From a checkpoint of a small transformer trained on Wikipedia: 82.6M parameters.
MLP neurons of a small language model. Each row is named by its layer, matrix (gate and up: input weights; down: output weights) and neuron, and shows model dimensions 320-575. Each number is 500 + 40 x the weight over its row's rms, rounded and kept within 0 to 999. Numbers have three digits each. A neuron's up and down rows have the sign that makes its largest values positive.
After each neuron's rows, "fires in" lists the words (lower case) most often at its 100 highest values on Wikipedia text that the model never trained on. A number after a token or word is its count.

L6.gate823:528551471554528488484410452461598474475466539493457520459489472505446524546462522428501507502514494501528504467538504558491451465441492496486467413517499509502448424459532474514463490494498474482496530484549519502495501518504549523522540490557502490503493493498503452504506507546540476489492468526519518504531558530446518504424513561495515494565421451420538567540574530542519508501588544517448516488482502540469548459390431553497525460431526463506476508473559468490505497449496518552416484491498456567458549495474524564493534489461525599519504499500491462566546558573540487502492513544529518537464543409476468533481499478477454507596532503477511521602456488547470471628487500556515508573501496542494566517605512508566486449513463524478489432506392497453549533398479464
L6.up823:573461574561443453512385477462490476472536521543443565528460508541479502541406460552455460545534535485488520530452519471471550430502546461470530479474483481509524509515455516454480534520486490450551464496468489453521484471558517489449521550506499469533503464523513511490505456527467484443442408528533565458486556582440537537455549524527527444543466528492456483516437429491510533449495503476537503474493495530442513563455483502499536552452496541480559519522450517504454505515465536535478497465467490578470533446528565493479508534474556544470501509562515540571521575515498544453460486527487536497513491510453540419501539492523532598535486495482483528510472525532481579490476420534549500524453504490506567565531491531511476452524420487481518558476465440507496433490506432
L6.down823:491590496551487488519570486455457481530426489520528486473464472454438568504454534494509476482498471488496483493533477481478537556513564476523475448573496487571480483469506475554535538512422518473459492436543449536498443529468500533447533485560534520453494503519532517531517479523511527495451421492437559554464516542463507451502521433493447538453491527461431579504510497537578461505535513531556494464418490558490480499552501465444473475492478505566515514553520526566550429490575499519532500456463553522550570571519494477463514475569499495497505481537464469494558408408533479404557513524455455438520482486483510439512505500537493456430431527520485502491477515457509473452565469462475526574429551492523472465538532477446549471523498551517509430477492497497545440506566492
fires in: "at" 77, "atomic" 4

L6.gate323:475461505495498475506508414496503484515488477491511511529490417454475487478579453467433514556350464467422501455396559453493442497466479559527427470493593530459520478444484486487529480468495540498510509489596532516482546476514484433507467551494569457494510552504484509509449519516552410509458499521536525469464459481489529539475511483533498476543598589526523574490424497539579428548452390475510464492455465535496512449447450524522458553514497490465565473543508569534513475616487502601495504490525536512523567556485544505512467510613536529500397482527438422535530542446514459467553481558506486505495497506518519540520471504468522545545553565499453492487493518503577477509529561495494526478535448462457443532498491466485507546503477427496471479462519433426459591412519488
L6.up323:465491446439502542563530484470449533488463425447472641468484475542530534556476492518460498493519565396487551568470487485490513498548475498501549402459498475578513469501530566493456536504467454482511491495502523488433542430510555492423505540477509560525503499457468472463512578439524468438527459508540524569560496523482544572506458554530536546508474446496531510495483467454464544478495502506507528479475446450459519477464504483484484505530543472501453455506455507512531458480486461453467496529457493498430452579507499421510522535505534550485420497516470457507509511519559505385542459558494482514507483457538490514473469537498566544524549509488484500455404459596552504531521476574560539565513470472499521462525520534392551455508427442481549580575522417495447580506490464
L6.down323:490483495551477497557553428573504539491479415411548585499513520488517499521550496474484501484520538403510497520517434504507488488507482471574494541419499442509508442509514542488491458388523505549494574547482521563513505574528452488443486503488415510413464585483499469502492466497572445520529491511449424406407491591445474484479524468495496519419490495453541522545483443485494516477529499517574448372511519502470577480481417481445502424437560536528552483567508496494514488450465516570530498495498520430491467498525479500501523496540541516531498537426526482462489423468485494523413515530512502535518480560514497543436509570520450533545527577499538497494462475504527528463517496557553505481515559431476496548502488525495457485474515506463498458518604505460545483442515431
fires in: "to" 66, "from" 15, "would" 6, "on" 5

L6.gate58:628467497487428563468508542536481554482482438576520507470415523429579501461495522518512453474509530511563474503489474517510514458525534533480473441485452552509522555547437492478552479527555540495483465551503540492514431552512479549523429495521516516493458417517502480490475439532513501467446426498502578524484492549510535483464491471481483450587522492472462460533506523505501572546516545473512536548505467486544489562437528464531507452544559511549581470506485442512475506520418480538525523490480543455422550530529447535444521558504597515487560559507422511492480506467430478527520470505491520470499575481487550483472520456517482467509494528481479530465418503511413503503436547542445464521512470488434507515483518485569552531559517465431547466572512463578491541484485468
L6.up58:520414494499501552443500507537525507550484463494556498567439539513476455552447534473562466511512535552516501499402492531579487579482516492511498503553407527440643535482508531509491512453502523539508593530558560489502482608506418503434478499406453457546495497478519500520486443511502467418501413467444488520557443464478523565572535465564516515592483504531542542570510514537503473506547495576495461509426506517481507586460500533460510556475464492530547542465525467471464547499440499531475466484546425531428513491488484507520527482506542512433488435489514491464528560454473474531495522539498476599460546575443567431502478514490525461506514501460554523537517535451528596530527532533499497527366460421484530476558468534526459523497480520542543593518568463494501476496516524
L6.down58:457523512463492571529525512496551540556507494493508454523499518505501530521492508440518423450568495552536481530469501506552550542536569503547492528536448553469513477378501474494481461461557507485575482487520591529468495534546517504498503471465444536542450506503437516518511509471534548466464513558471553483547512495479493474553528480432462488602489535462471472492503582573558513481511543473465469495554447545581483474489558519448459542511515460601502480521514559462481462456543463512550480455464503510469576451536472509547514495524583475427534503506483488511384487475494425499495416489446534509520472531521426551503516543524541455448439470490504506456502489477473536507548508548497492565480503461542514474450481529564551509426413507552499429526540464490537486447514489
fires in: "more" 32, "most" 31, "s" 5

L6.gate1302:506552550521527512535557500532433519511522495529519512551515538487425538530564501486477520467479479456503446537447460500508480481457510467429425521515476467527524541486446447444531527494500474482629540467560492481463493580549488490460506504589509525480501528515471494474570519483470494490515454520495492484464454491540489518500542465495483537439478558516510481504518418481461473450525536570521522529563445527430611482441503465505494466504455444566592476488469504546525527549470527508546542504484481491506495529462487543468543447463532501481484482529516515513452516524437514408453442477441442509434475449480538500562487466459467550524520465527543480515501524550538474507486542439502538520462448491513445479488458488508431506476432499494492433524469478548496515417532499
L6.up1302:510458527440526397508485443493386519519509355481483580549540496532471480542538425490440537569562450534472481547448497543536527533454513520517475476511516464552528550517485502528488426451510553556487532563570478539469518550592518507455505455476528531531507500520560482541511497552525506499474493549538505473451441488491494478477492498463471505547446544458575507566477482529551440523498535472564539517496498508461471498405469438503512485498497476495491526510511458508486460546530499514576539506463580488485505535427497474458412458515501440473492482582526566479473462542450431455485510534485492495441467501490556447518585536498461510468465542534446494557499513538514474552539529507502537478472458507504491550425557498497482456498504501572588498553528531459492542483455502
L6.down1302:497404431542464502492515482450551437532507495537482518462562567443487630493451557477482493527531389447599515509516476529496556534509522509557497456490497478463518422561496485516522489458430426491569547514493519499461439517488517434547475433494478523463511460542455432519498545518543511515436557511432466380459494544486479570525492483525478539428506553515469504524516491462494500493503562476540548486463464483490479467403407517476522477560534440524529477477512574455517481466521492542514513541535548486540439479597518484460490486481500551520502493559496527459478484476413473441475519484488481543422490491497516403480475537525505527512573491525502472488504549465487410484556508509460543454509506453525534468514587463538507487480519491459529532495545544472512421480493503
fires in: "from" 92

L6.gate2523:494582483440479519520458439595435568477452540504566521491524544525506497526534572462526509463512555417525399550417523513490529567420480525434565494459469534517542503435547466509565455515423473540504521480535469503520415509472561533507517558540499572473555531499510521554518488467472520480464430472506529502555490487505534493535511434519463496499588467462591506569469471535499423514458463469509517496483480490516462477539481464465453459571491480443459499517460423505489362490533500511561517580447447555549510520510489515463472434472477474466476514507486498487469434475483422515481461517468406549466470479530501460513441519494512447547554402511488508453513437493556457496546491414476585478481496487560564510599571506473521511574533415533593522495535523524521542501545521
L6.up2523:469498533542457463452476468485456522533518477496469488434463496518503459467511546561540522491544503522506545537486532530524462474520436508484485487526477538492520541527520494527493454499494489531569494615420475495518469453521386456495462437545540492519453475482455555547495501539510549462505537467461484467598408563461503489455570529495451568618455558515517450505515463462569476442524503499541517404530513499487499451529497545540545488438448503446513511488462535532500527468505521562544521521511501493505524486488482510516405474533473549475504544472440487507430510482495493476464544542574504506487487548515408425582500501463518547598487465488546555489451518529516539548547571450533504499444415466477455542485531562485500557532499593539459544462535555527484472512528446
L6.down2523:537519477508503486470518514495504494524527456471546496574556514540516501478524461438478514578465475570434495474525514576499480466515447410512501513484484467426503509507437473497500493496514477488558483485490547469506550481485483485502422456489457548515517494485428485374462595482445525503476566480481452478502626527478541507510492523475530444460412525536412479481536524505544542583535504490454436487537523450561444572476456447440516470485538479439467605551480562556480533431497526506468485506464476428535554483580474481479509440420488483477458512549542524494458540536462517507527544515533555448547507446522555479521517454502477477447529546516500575525471566531483518479571452517508493540510463575510438533510416544471455517498458515482457507496490442526497503481475474
fires in: "was" 66

L6.gate1490:529521494488577519490524493501488487437498571583496528517475472447504517475482476528490499452448541467485453595432512460505519497486495439549475549501590519478517442542431489585536526553484535439528483463458490469569496459518481474479424509494516527498527497462511455517516472496468509508468494492483519594487543507554536538522507500518455604524468553529433578460545448488526409442505501489523442592454495490483510462495410507454532512471477556506544469516560428572444472523517533457475542514516491458554515498507544576490495483519437518471509482589533539523522463515524485483508447510472504470512522534442548482530522504593486553556529553520509577523503497479459530530509486504554506504492552445459556461608504524477466516522461425439547543456587560468536467448436499
L6.up1490:439498454451547489466462470447405529444474543521527516479551529466482498555512512569507550527518509442467547546419496527548554531465504464536537526498492486529442512479553540501448467547528487441450513511446506516454545507531545526509534560483552521483541472531455487487482485498452449520506559502491419525514522533504475521505572522494516545501487586518385549515521508499481456431478438544503498533512481560486544430484436477514464540496500526514502470403524478484506459461568611494524530493564463531438505423510488482543500500456506489469529473560509528494568601509523479478485510467463506518453455554508517452583469526466512462610561543481498479536468509508510523494513518556539524523488497521438531485494479511505493529485505550458506496533516491442492513502549531
L6.down1490:523499462524512526532468510486517524519504508528524499433507568479478493506445509458511413462462449507525446486561501484495596522487540462495468486496521470489531483577499495477536496520510498448459533524401502482535502434482467543474531512581466453480478447524477497475562504521455483461582504478462472539569538530513451484490504517439462526528576500493517511395580467528507487439490536520513499481510533481474501533525536441476530538429539448474499511466460530480526500511488536535459454492404502469455509481520520477484515536562517506570487567526519472496494475440505602453494516470475410475493476448458542458524514451490506478496497578509495537508461549492408513491446448438522487487523583433493510535549555551439552467431481489460565456539490483521562519489544490
fires in: "at" 48, "on" 28

L6.gate2406:445530417482518478513445502408426489466533512621543554541454531452465443520517508478507479433506504462461547493505459575501507458429561500520527483472465496528529533458548524417497469527514576458499532462504496476533476481532442473432477515555501475478470491496548545535473463495513484456546534457458532412458594536417521458519486506483501494559430506466533491441494529512482429511516504493504465505491511463493521469508410509518505498564539533452472504538444482545525489529530510570526463460465549538451490540473537497479470491464448446492527543553512487466505527441527514527468527577496485511509543503452502498522508531489465516487505529506503436540445545467514543501524487489558532439493503586505481540472489434518493483456565515491434425498553531552574560519516526
L6.up2406:532476539520455411504450440543508469486596527532478522415453482470491535476482502484485482481426495490490467483516490509520479565429453471548413478510458514551516519539493531488546545507432486556501384472481523526505479462534498465545462513439548411488480475486528544491434431497476548553497582542448559476458478519462471519545441493520539488529513477427498407508509561573549481568353459450455499499537484465579476521468545512469488447501578603522516599454528527530557521532547433500508494465433446453457535485432487564542516420466517514537513467544469567522491471434581479480508524489523540463523464517490559513526485520505453522489540460527535495467438561459544501498538439468530495542556473485518519510525523522529532485430485476391421490461398455505519486541527480
L6.down2406:513519464540491535486471519488460536457408520488454543495414534518511525471573530587449432517444519480499487486553519512529489434499458507514530523533427484514547493513538482517536471495595474615592439476537555513482515540461444557535482512498472543465460508507470549514507523568500500449548483487529504518423489515550503557466507418508490534491467478461427498526498546504518462492577526456586472478506456458474525501436454524456548514501484497515499539490584520517553517455525492548519476477507421453459608532448500501390546454500590531476546548443498468543574529507513514552479486507539502452518400554407529467470503549565561564599480558537547435559529409493504542461490445490440491506475554503492480441506608503518529453469478463458505418491505511522433501500452498
fires in: "had" 35, "was" 13, "did" 6, "they" 6, "been" 5, "is" 5

L6.gate43:526470524546445513492531491516466571451442536495487484436482470554539472469383459476527518520487545449541562469510482516540449575477527485469485554509462495517504495471504474413504498515488495542506517450549562508454459465506503559553446546446489535514508538462570515433480479473474488480489476483484444505525478469566407500493499473507448531563464509479481539563506459509519519482483507523505502547477496543480540515496483489471521434457493517476540483510522491528511456526497465377507533461482560493518464475466424565382494526519524488460429540550487530484513481510493599501514522483509449435506493512464457448408426495457455472399495418521549543533550503544489530568540535380538452574486518524496469495526469535480564478522519483548578499533546488549585456552473452
L6.up43:535479455456451544471506481582521556462469507471482543523597535490539515522472527544485518476507511546492472535448489522556477556550505543531486482508490431511550484457543541475493533500523526458405534536525521480458463489532467582475473463418470552532503480545551489503534484500516503528480525483488500509458466480506558481470545499555534481567485550495504503507496474443560516480550574473546474535507446571474536534480503498496521522478457480544477464532463548553536514523546479467447542515539519523567441553506427511498520500549446452484497435512523498478522535504473534497487531419516541534472536493507412564455496537598431509483453607572550490486476453568498521484482525414454494531486619462520474474532541453512433505528434596505431476517529496511525512429501498
L6.down43:519540481499499529440565432493483503499498560478493510465522530488573498487439526511491506503573475451513464527560512552505487531517552457447468520416370455467467408497488526565495567516496518471474504505503503539425490497441581482487482449480446498488476515513434489424487543477434594516516535401430449520445570492505519550541453483454459549459533457501482570561542500523482475517432512513464531519462478497501487515505542535430543450486520528485477458524498500462525571485460528488437541538526520484592520488502500412517536411544533505462454514514492468509542489444434510509489553490480516497470521506509488493490494492524457484506555493529477451487471484520426452452484539487548477539452463576537495588567477512574549403536472532508475499524488504490455503486500420
fires in: "3" 26, "more" 17, "1" 9, "2" 7, "4" 6, "6" 5

L6.gate2387:504522577493507468470496496450554473470440433485590549412454483527504458542448486529482481521445471493477402454469463510511544518517549502449527483541488520474547506510466422478511499540533550428420493486500559396510540500523500469488481489466510535514465600493446457527526438563505516508464524567460567440439509491528528485486570536506462529497536474514551479524482489518452502496551546463448490429484505478515458504433470595460574477488462438531466462535459507527472522541495496448461499474500537470558577546480436501547534511480465415492510526582528509523502482422497527548486521424466494552481582523471483475456544421575429503526485569549526513535574466495503416483504513504576440491503534514551556402579464478474485482444613486494469490507505408528464559414503472
L6.up2387:453491609478582432501491464507499507492486599493521573504487481543470544518470460510543508501497465521427436555467458486497513522555483509484532519526479419441483535533486443475605509489432520473499478479448466459459563449524483516479521480546556442513532525595494468471535490576528518552537426463493507565430528518449518472442499461501560532486490553494544528460500566469469510476492578463537461420490516449445497494459470394529499424531423521551561426474431452500478535454477543541500479510481541454525577409516466537524439546462505513519501568481492564463438460503525463502523548512452502516470478466488554478546511450524522532479559509502508528539506523532464483527444467548505455444486441520449516470526530432499406534488505565526546462479461530487470464529530536
L6.down2387:501482459585475417504546482464475573545580521507526552527545547488469509454559419527484440421508515479445521468466484478488473470507532517503505496512551429531524531453506509465474539490425556451479570494516470453476495449462498561527466537519533462428527522540494476501461554472476442530455463425547513491493461467491487522457474507476500502459503507452434406533434554511563504513443540505537484503519461442471534521436446361556508494513474486470506548600531509534551480471518534604444432434530483567452515535497493507486431502540443529511553520445493463474460474517502513486490491541524448572507503494560559488513501460484535437465510422513571483428482560471559498481408475480501423486535492461523505549520481520534497455516537465461509571499507504462483481549467478
fires in: "the" 59, "lasted" 4, "third" 4

L6.gate312:442503504424452479496484476450527453502528495538510454551432457502515523468426504471554440498633488542485420486523597531500503507513499543556456598538500554549566443507498535485511548547497480461469539485490502513426538553498475531475469451459394479502483504472469493493540427498542484472484405490498486540492535581483456500460500433522504466458408522505488509485452462537473493476497504507554509570508465504462487488470507449430452493430483513478548524507481474509457454439481455461459502536537518518527506520486605429527503548493490438536566462508443494504534465553533517482565506556495494502495457526438583536470508496529520565530463456543422435473467508567524489547462517468462466517487526514474582466607524534521428461518494535469510433492454585492556528481456436
L6.up312:495551462482464530485466480478529503512522459550546504399423349486496497456456503475454526498511443540456508482579541552468542469569581533482524590518527470559449493487435507481499502526429477576477471506467542513528453539561496509457479406475496426507544536459534523560553529485513504490523550522468499490509443538559498488481524411518507501484504549413438448467540483517534485473503520450527532540551468492492450515419484477449465531450501512521482513501465486531518531487551488505497473494526484581505475447505502478506527470494494467485536459539427478452503470580430511447569559514517456546497483508426584474499483411451481534492508441460514464473504533460493494559475425531492616526414495476516486506568473551505462478509486475546481449465481492509531492485491510
L6.down312:448503443544449496490439446447552494533502486524451499530496426505517534499417515452443571533452505487490524505531521538498543480564522466392506534472544541528485518466528485490521539550475555470466460487540517518503470533616520504461580502483586474550507487554482517581509479505569459528537533532505558525438571508546502485500532554473537532505482529454485457526587493463537491562410495471500524542474532494531444578474438539535449613521508503452465473512507478489478528578460515503448454419565491506485553497495462514500488460497467556494516514464548453523589460549527537504503505495412554547456422471549494471534490463483528405433477486540511535535469473449514434456497475529508561518521451503616494494540452508476496479520549446531563466558492458498484517488468469
fires in: "the" 81

L6.gate30:508502501482513514515442459401461473485509575489505557509520435542444496541475526552516433467493498562504509464451530514529462471442562519541510518462465590423431450442559480471540433492518523542498558479563501458512495474502520575516557494550497547487512517544385505484530470413518459533473496552418542540465513516518478464516523488415543528460483491492473568506559515502480529555556464528433503555533574499487527481478452483479495539482513529566516459514486500497476450554561413535463456482506493442451490480492531539497475541484483500501558532574500508517468465475514475555469513525485500562566504485533544512532529579599515487511493528546446477502518510439513545549474513445503450549486477486469594516493517488484445535532532425477488522521593535499572472459478475
L6.up30:515542504467437492536465467483522542548452500503470529603486426550436464491489565431489503429519446525557487436448530496522453490487440479504405509509502528488534553483449574499542503479565489478500493476494545489472512527544524419536570389475479462553452470479531492485514425540522556530572513433499483508507465578460505504528462416567550476495528530535530535509490569475544614510539498546542494474521481479528493522536534446522533476458501511506446493460493434486521520547473525516466466494515443438476517416494530528498507499465400567535515494520600514522432451499535507535504507586490547439477501399497505513455465531475455493441469417534487495454493531568480496490458505460493417521455533516560518452476528468501520504522510482500541439431465521515559563533480433
L6.down30:428487481504431453520460478493514531516526491525524447501513553377548583461553514451472441479411535508556479510524489527520500417526492449528494521548464499502502515528571528423533488460419436500525471460481480489451526474504496577510509478511459450478494520489490467410545505509456573525467513487505514482536527443429540439522459490560565555463547486471537485516464532550561468507525418531522484436525544493456503481527491500477460517473501544501474491497477507514532481522564521529499544577499508485467494552541537471514502498530475530485568535501434514459515600537539573551459532505473501480466505448535469464580509538451479453528511500574493468510464515454480486520499522543512503514481518490548476495446531433505429538460515572533451440506438480477467443529509498
fires in: "was" 19, "were" 16, "are" 15, "is" 15, "been" 5, "also" 4

L6.gate2305:531519519428473524549424523447520483600521559442542525496466504623557542506486574510455505530493491567505476463490486453545497545555525462476549472538476495510563576476451501390418531583513512544535483537479493508548540434534532549467538436472446479417502507483446495488518529498507397514491507435416492433541502473428550525515514522477521528545426450519516554574553437533553516503557513435516485545523604451478485534450497455527446533543434427470433459439470442479469515534560471525486544535537481458492541485504467473519478442466538453461522518538458500532504458506503451610494554455496479471519477482461484480404478494446481486502408545524499507544509596511520475499528554609542479526529531517549483440606503459506494537482490464521544454495442512513421539513517512
L6.up2305:487518482520520544452462538449569520472480509467504426496504582575486492515480586570521482448563452468446497558519515472465495492428475478450496463506487552513538482472520486487512516503465462539524531533511511483432523446561514446562514429526522521443423484533454557453501499459494477472489523514396524505496417486487527510487454518415500588552492458565563498522517487539533497453518525510532556478454570516478456510515504515505552523422509481545468470463495434481458473487561515527485503494480446492495488502482495447503458490512538555491486508485433550534447490478509460545505575512541469576579538453510499447507424519477533489423460526436479553468479541490492473503592521505609403471487500476443532528503597509516488451567521505553449524502435545498476470540469497
L6.down2305:564539472479548547551486485479471510539481580473527506465472496524433500456493499535468484543482508490524431501507541527537481543516535476500513577424523591476520548410360517512446497552523515482515519429450534473485516552508466532466543494478511495508495533535453504512411500467506486497579552434489576515548493554455538513584490464468522575486507575538479456532494452517520529512555402439551453486494481486477575481464487487483505537544498429473549470511534475503471505481525465484549456524502464452468588510499478488479485500494462496505521464397517538516436539450510457556511504510528446516506494559524463529537519524593520504487410484449564514492498516553509494482519538501497511508489573470539472504520443456547554547432444481451454512515527573524513505565556537
fires in: "a" 50

L6.gate693:562562479465502495505469526538468418514566531504506486500485463532492494526485483530437497486506491570514516564511447556477486521511569470536512509413459509488541510479496434521518490509521530497525462554569441502457512482496492526514567524472523501545551532461528451417512547548461490451461481484482503532566554433554465575539489594538470574570476478490591446539532479461492518508491524528409512480459565505476529502477495541414511488537468443473464477477526437590442498508518545567460468523479543514455524468494452506421469471499543548485515530565475492570558508566576609471534448453442482533522524518496483473481522499475500490474431539526557497573536488423419531500517535535465478593522516531513558466472496514481491543542444448532494524555484524515484578492482510
L6.up693:557511491458512534490476511502498506522602495457504475515513426515497522493475558495499517507464483576467517560450500498439462515489541470524540525504478457470420497462502425495530518534507489409509531586558485549435487541563527542478507502450552549496432486516497459523526530528548469524517529493536506555468483384500464526479406551516445496486470540484507498523453535487499494527595607500423479432536530502474499438492512521501516581477475473513495516520578511542473533484514526496474534455620512524410547489517507447507497469477503493441519535548476515559543484470588532508537437462470414588440516551532481435479484542512502531502446488602534479520536498543488498525548503435512443549469526525443502450510518529478498581466465484530517475552421606495528421554630514
L6.down693:468489535495480521447437464488538507516490540539484488503570486537488497528416513471468532521485551356492527571472461507385619572502574510446479520481443478509506459533508443510485534477521457525564534514472490428475448532509549556528515501477494529450546432467467471549523475488459476537497481491473504520553505468545416637473483501467558500473492490559506526447560434467500533479498455469523590498449519454467449501431518492550475470533496541518493584459504526518417455525432533447523457541506493486400563517531571509420448556474461469429474554493519436413488459459595545457544553506447490515457426511464502522508554466508436512526449409454449466579483471507452481473557525490507528484485479491513495424500423491495520564544476478548534562531481524472493506536471575
fires in: "most" 11, "a" 11, "of" 10, "more" 7, "considered" 6, "essentially" 5

L6.gate1586:457562480552513440500541467501491524479433465495496506546458437504415529493492515500562398446515455482524503446524358513566478498509465574503559486569546516539533464504458449413598634438550519429453465464449562495463606516592471450538501488501547468527469464511490510474500503553549495499478519468483513510456521473436453499580478429429542514524510537481582554475452470548499556436520431490455461537509545434494421538465419467494487484508476460496546451535515429523552492481530527483508457482437527506411504492484473580511511498533522570499487465539478491521585508498499464521486479498495497536459475550553496529480549517460492468429466569514482532481521492489447520478526473462506478540447427466536454489443510407518485516433481436466526565518485516507548521512490479
L6.up1586:495482524497492508489449492507500520546499483469517612518535500504472530406548522471509493417495532492559497609508495506444459482511478509501440584487485526536442576503495464553521496543594532528519540491531511552550490488479500461548445520479537475510476490530464515506539527501511398477531563525516496442476451510493500505601434491502495501559509470451474550544453420533534535575470495454480484485536510481506498459477428499421534504463508517541500504474512437409547505471523511516552603483464480565457461519471493481555577508505441490551462532548551479456503430424479520500459480519495429446500485553488507525489443489442490509482443457485542557506514475475518589498512454479478465479532532537575443493429439539500560533506499457495542427485536519491437501501545489
L6.down1586:462470516483514518528555481558437548465438474560516483504422476550444494468534448529527392542429465584552527557440465489529505468576512580557427493430533525525507547517400511443513557503527491545475450453444478482437503487515475472500514532532535473466499477545501546526564487467528564542493512568493526530517540540533442426448500409506491517507518498529542517534466492484462495506540501496539555541474516425520457499464452481475514567490515463552484556472500424585506501503537479515503539470518558511466470532514476593569508457492483520579435490567474516433483506571443429566506531482461504452522585467560447552518519510494503523441443557520537505521537480467561488466482469510487457482512482549534514451526467507537515537502470417543512496477526522528481491453522472
fires in: "was" 26, "had" 12, "moved" 9, "were" 8, "began" 6

L6.gate1369:523516498505486435525489404541507435581573475474501502493510465445542508516462509475487502510458557568533477462436510522504485540534501481462450530482554422499526513449471466517435481489508550537549477532499541489558485492536499529487470478532497578517493549514479505526588546508464477500494558476514518435473549532418523525430510444539496468472500520493512482472551451578510432506488510469589497550551529530541559485496537574458458546479508480488522510489494511552478464514472505505514548509462466489505489509541505516499486481494399456507482513477518510474437469445477457516409493456455539508552562505466501374507440475485472549521531544520560513422533395485459456511534479522462496469489471499437551466571494589509514447504500438537489505493514518524499560475589465
L6.up1369:574486565492552471468462542495506501471484501472540551461501415565525528499476526391499625480441522484493455480483540594531546524579493506538480501503525550532513615494518483503505527525452475516518486522503479507527501451500516507473464470495494543474459543457509513534513462472481473484475479454439518502453496475478524521547441560508492558507511387472527530494510460457532513464557516514546524505582521507513515516504513541514521505427460454578511535450479535523509540459456477516478500484510518471498538528528498557490498460530493502516507544536509589492479544469451496572472454577457526535516577477363519533494451421523513430555505514516468453489476492519432445524455520433488481527563551492430428478528491499547498467491524452533566522449472518644559470532527466
L6.down1369:415494503487434518554496504503452471522503474490518469494531401495420509517466531570451527520474571452537552516466505507524513544513496502479478475492548478494428512420555462472558527523592578487524537446515551495464491498492533548482481492474456502510502531553456478455519445474445522453507483469480443544536507545595499442461486484495582523501499529480478596498511504464497517508503527554549493479470559592475608473522521485477508530493581490465458462518553505489497489476429533480465499543515526509512467520514564485500557521564464463396514442499495449479492464533474541514556511547481456446475508507496549472572537543541477451528491516475481557530469479502474515525485520516512466444425465504545463490544490483495507441614508561496541513529505510473508459521490487
fires in: "most" 20, "and" 18, "more" 13, "both" 5

L6.gate786:524437462534535490528516477455418480519515518532528520505495565504531453493584497536544553484530576500513525454509473502438495519555492438534493468511452456498556416454506546471467452505440478445503517488484545459470540421525448535518534473461556461486521494389455529481483501413482528483450464584514488573500541490561443477455554503510523467541495443495455537524530502580485546502515561524470515482558460395495435483493432468517466518549480549513469466434460512381445539495500504526491498470526477480519564558542532418475404503504440459543538514481471433511597512521491469590516461464491471520531460570480551480445514517487480520416509488543482536476493530441564541449507466515492447490509558481482477546530505552466481479532541518471553460523539475486481444472495478
L6.up786:541442428532500525463513539552526518487510490513499479511512454478481518462451490437500569525475542498458499484543539495466560516524569547539519568503550540510532445552446481498531557480478554481517566441514539510498540501512442498514465490532517493481555498561529487445472465568520487507458457465426529552471543523463447460499499572563530528509537512510429529420445583508481524509481444486502523450448513475482439523518456549512518473413460552455524545537403444519543519490469529454523478531424471521467563459432501455466429553508545540510450492480502530537507499572442506475419496475579422436433449512491514597516503399502444553476452482473517526495480504517477497456505534500472478581454516472543514546533434501512520487537477536470521539509474484427570436531507462
L6.down786:486499549560518511431517463527606458464482575570491542477471467518497537520526470496529503488535462513500496527520464572427411504519566453467488522493449524506488484550480476495462497467488522536522434463460493459448603584506576558470554453541453543534524486541537532483522547508456432539523520522511542518449561496584474465499437486501444537482522440451546558524475511532513501543489495453502582462517514501431467434408464509518565486459532589501507452433581467446398512485506481457556492535489553496459591423553424479495568533486512527505494524497556467409484527540478525544511459491517511519482486483518495455467413499522564498553547513477503496536452510486464548512488515547485531510495509491619485509428479506466471470502480533468476479468440475532491505511516468
fires in: "the" 82, "his" 5, "her" 5

L6.gate1771:499530502451501460537482505483555576524536500508541531467485490510492432464510485569534459507496511499532496554504490490441511483579499563560509458442446523488508516517480500501471504435470473425497473493575505488457528483495465486526475527483498426443504459469513516487445446520503489493555459523513532497558445519529520486537506507574458504490530467511464516541463512534440502499505468487529500544454521492554498473524467556506562448534521392462521500479455444435535572525556436544567495479549483513490515451461545536456483499525463534490441445532465471511425422472518545551503507413516500556570557489493501474443490459434491522491456484479506512520488507511589507517494549466467535548495532474487497397521495516526576499571511502547500503455475506572460497553487587
L6.up1771:495520439531453539473533474571478511509499540514541502485515428463517529521556542356510522532464553484544479505521433541522496469423452498497486469528627533462611503518521514512482509480475448481538452491496500591594517478418525513509439463563478505477488516517495498509549540510571536551543420546469457445495547558508491502510497468550576521491510503437508479504460500490561499554561508429465474492489522500482529448503518524518496497512542481459495476520462481546404451581447501591523560499504510538483547477487496555475575428503532394438534443487558461520426437556505470483506532518426452482555491532581499504470493483541532474530481492577509454518500505473474523492540430479524513475458460482503490549482506491539499527438526521458441451495513532585510529439529530
L6.down1771:511538394435486521542448513495489477527430543491332502547558494547404471545490479478532465502522541542434510470536501565538531462473515556507555508463548504444517455523532579497495543576489560633453453532431474570537481485462501429554552466562502463478485482507567436483464447460516565504534481513416494491541445485460465510440485487502565470509471491608442483551513518527468516480534515519466502489523525466472533523436503471461450540492535534508525465572544536522490498483502422499461503490536536561506475478449500460509530511463488482494554492485566468461539488545568486514485502532494484535530466484535473456534527480563539519509529503484540553470464482554478465492476447588530512505480503445528541493517500522511421498474486498504432495459437515499483528490491463
fires in: "of" 57, "in" 4, "to" 4